config.yaml
vocab_size: 4157
init_std_up: 0.0226
init_std_down: 0.00174
lr_mult_down: 3.0
lr_head: 0.00636
max_grad_norm: 1.0
MLP neurons of a small language model. Each row is named by its layer, matrix (up: input weights) and neuron, and shows model dimensions 80-271. Each number is 500 + 40 x the weight over its row's rms, rounded and kept within 0 to 999. Numbers have three digits each.
Before each neuron's rows, "fires in" lists the words (lower case) most often at its 100 highest values on Wikipedia text that the model never trained on; "fires on" lists the tokens most often at its 100 highest values on Wikipedia text that the model never trained on.

fires in: "000", "2021", "2011", "2002", "2007", "2000"
fires on: "2", "0"
L18.up97:436488396484499492448488474478482554501493493509598492489493523450499519485531518473493494519501585428520506534477518490495494552533593488476520518491458527426460471499501391466547568590453532497522511456465516530543490526492507511434501512542496442536467536486468529440439538543459432453524444508508550446546478438530521464483488506545498529446467511535484450452523571488552504530538473492485530517416471475528512443485518482523466453529506419467549530542541496502527490447487553512483569462475462459489438495435434529423449517471484499521475559506438529492540476426470461490

fires in: "9", "7", "8", "82", "6"
fires on: "9", "7", "8", "6"
L4.up850:578535502554446524485484540493504483604486427482462469434460552534477446494509494491518517456517458447516445476522465476483496504521508395484525522503488511526530481464457500515466396550545518601486525530529532474475477518471545495516531494458480576545595486503512566443417551524534499581586508485519442547529563488477463458434483483545508570504475535461446539508478502403542519513433469495479536510446549486523516524543446474448600526511517561503469478522494494519484453497459464507548495483463422501521519551517497494520478500530477500414467481578508492472417509509536453564

fires in: "cross", "see", "ford", "positions", "foster"
fires on: " Cross", "arn", "ern", " cross", "ord", " pos"
L4.up1343:486432468476487480534495521437409509449478502439510455473452517541501557539506485525461512509552557521487500499485497540477488553473521582573581527539524444539513527483471496514502471546446500497495507532440501555502445464569522493396462494568530489556494512481621478487529520495441479515558505439555487523478510473465435450522518544527484571489463484496559493585450476536549553518535517552545432536496540467438475451445464472441473442496481529470523469471494532493521443476537533544421501500492447560508534522536622463435577488525510430493499536485490460499502459498496500525

fires in: "we", "they", "de", "and", "who"
fires on: " de", " we", " they", " We", " and", " ins"
L15.up916:473476539425515512492497524408577545527495464510515546522556512546472486408524499512495445498456429502541495535512478556522529538492515516509445440487498487505438556563484516420548428562518478431526491511430517556479470514491535415513453455564466488558520518515465529573510459479441533469508589524458565450493487550520513502518445446525513474525548448515469524478476487428586456457465530468502479484483496546502487486494475492502535558495502511488474470530471462475497513439438519529526467481529531540497444540445465504623494465449449417496491535398450508487572506516542428398

fires in: "out", "them", "it", "themselves", "off", "up"
fires on: " them", " out", " it", " off", " up", " her"
L4.up117:514505512486454478549511428465525533521519539401521528496551465552509546496500549522508515452494461510511553446498505447490522481500531547499448450518434460438524399565487462523455520613535483565495494522526494546484576503504456500453519447501497541462517499553525515409524452459442442531488500499455529463491520471461490508482566488507510442503488458493508483572527452468475461441482486466505475501536497409527492481536592536540502513539465549462482465451483509529483488505517461482574525470467562478460491465509508440465496542543474433463559458457575574476508537538510461508

fires in: "and", "of", "than", "or", "only"
fires on: " and", " of", " than", " or", "or", " only"
L13.up733:526489435474452544481573507511539531535502512474475422500396567506439547454525507487431501549480519464452516501458462466510446561440507453549478502521476509491502549474482529511469506498518497487457524509525503464531453495478509460513460465554528449475482410484473464468452436595483431493466522479463471507397477467503490528476524566517538526479495492482542405480505527474496501532468471468521522505508505530568478464552487464529451520493495561397454482482529606457465486531437483458515492478519522501505446496538437470610516476456495474509409548428484464477470459485439478502

fires in: "ii", "name", "length", "date", "such"
fires on: " II", " name", " date", "uch", " length", "II"
L4.up252:476488486479490553430511556557565433443503484537487494574520443446506515468459487533502532506449527533502537521503493533458522490390539487513520488496486494544518412418489461482549510493517535566529507555486468511486564495474507453470509494517454494509533529475578525463509496506521558489501457500482547538606474446513449513535516556490488592479468524495550485503506494511454506572464520493514460536475490509571552462584538499514538503424493500525482459514489526464432466448587519568554511500483534519544467494480515523479437457532458500541466443487512406478457516511557474528

fires in: "of", "latter", "these", "lower"
fires on: " of", "atter", " these", "ower"
L4.up1211:437525563521454447525454491528490468467477459512492473541413544456532514586519454452494502495479523535510496495533541473465471503482471433488593521398597557476506543439488516520491474501509538512541490442481507547547562505459484448535459477545533490511491522570504459471489510541507445472534506466504518554445457537494478526462468443454488473538496450513455538467583441511483558412499504484563528522525530524497486423502509490427427536548459504473531507457491554566470490528424530504567526463480455576491445514467474481550500468460509421473519515462508534491465529473471578590

fires in: "two", "one", "north", "daughter", "three"
fires on: " two", " one", " rest", " One", " daughter", " Two"
L4.up1225:497463544430484540512501515555517494503515513455472525555473520499515533480541485549428537564463478441510533518530478449488519477522466548490502561512465547518509471499509500604472522520529503458562482449470487495517489528548508464466420494483483540513473481517525484517498475497584447539486443582471423534464496451486516521535507414436503395470492497529443476475482491423528443529537484583501490454587459540540493451595517514422408488459503500579464481594557509499474531456455527519513532501442518557476503455449520535467492512489483601481529513559540561567534514448524448520

fires in: "not", "became", "be", "become"
fires on: " not", " became", " be", " become"
L4.up533:539453416464393558474529506501467461459500530476563468517462497487524474563523526477492433527487537511538492433486491475399539470549526594501541470484503540549497484511500491480466549569462468424527446546525548550466534436492484469495496444484472505441498433506469506499500532544533449452440461530468460512462518434532504573533486502531474546466471393516540571477556524504477450548529560473511518525491562492537475503577526527582473518488520496432485525503572431452446406484514520510434470522456521540545478442542523561486459540473428563596478508509548538503467542549531480495

fires in: "york", "tennessee", "tokyo", "jersey", "moscow"
fires on: " York", "ee", "ore", "o", "ey", "ow"
L4.up498:513431548522497530497477472520532531501481538524517473446543488471537451490490461552487457532511461562488515487445505483471613507491552509588518499525550510518449508523564496512553519497525551519492537538503489486537534496488504526549492583474475573489488445549458484453518581555553500540430490453506578524464476514496471536485484516506532465482422450544553527538533532537521533507530517543498456392506440431476526478524499482515593600481523546515481550529503451490473444531498501540456476532450511547487527496469475569420505506480420472492534443465526464520487480489556522447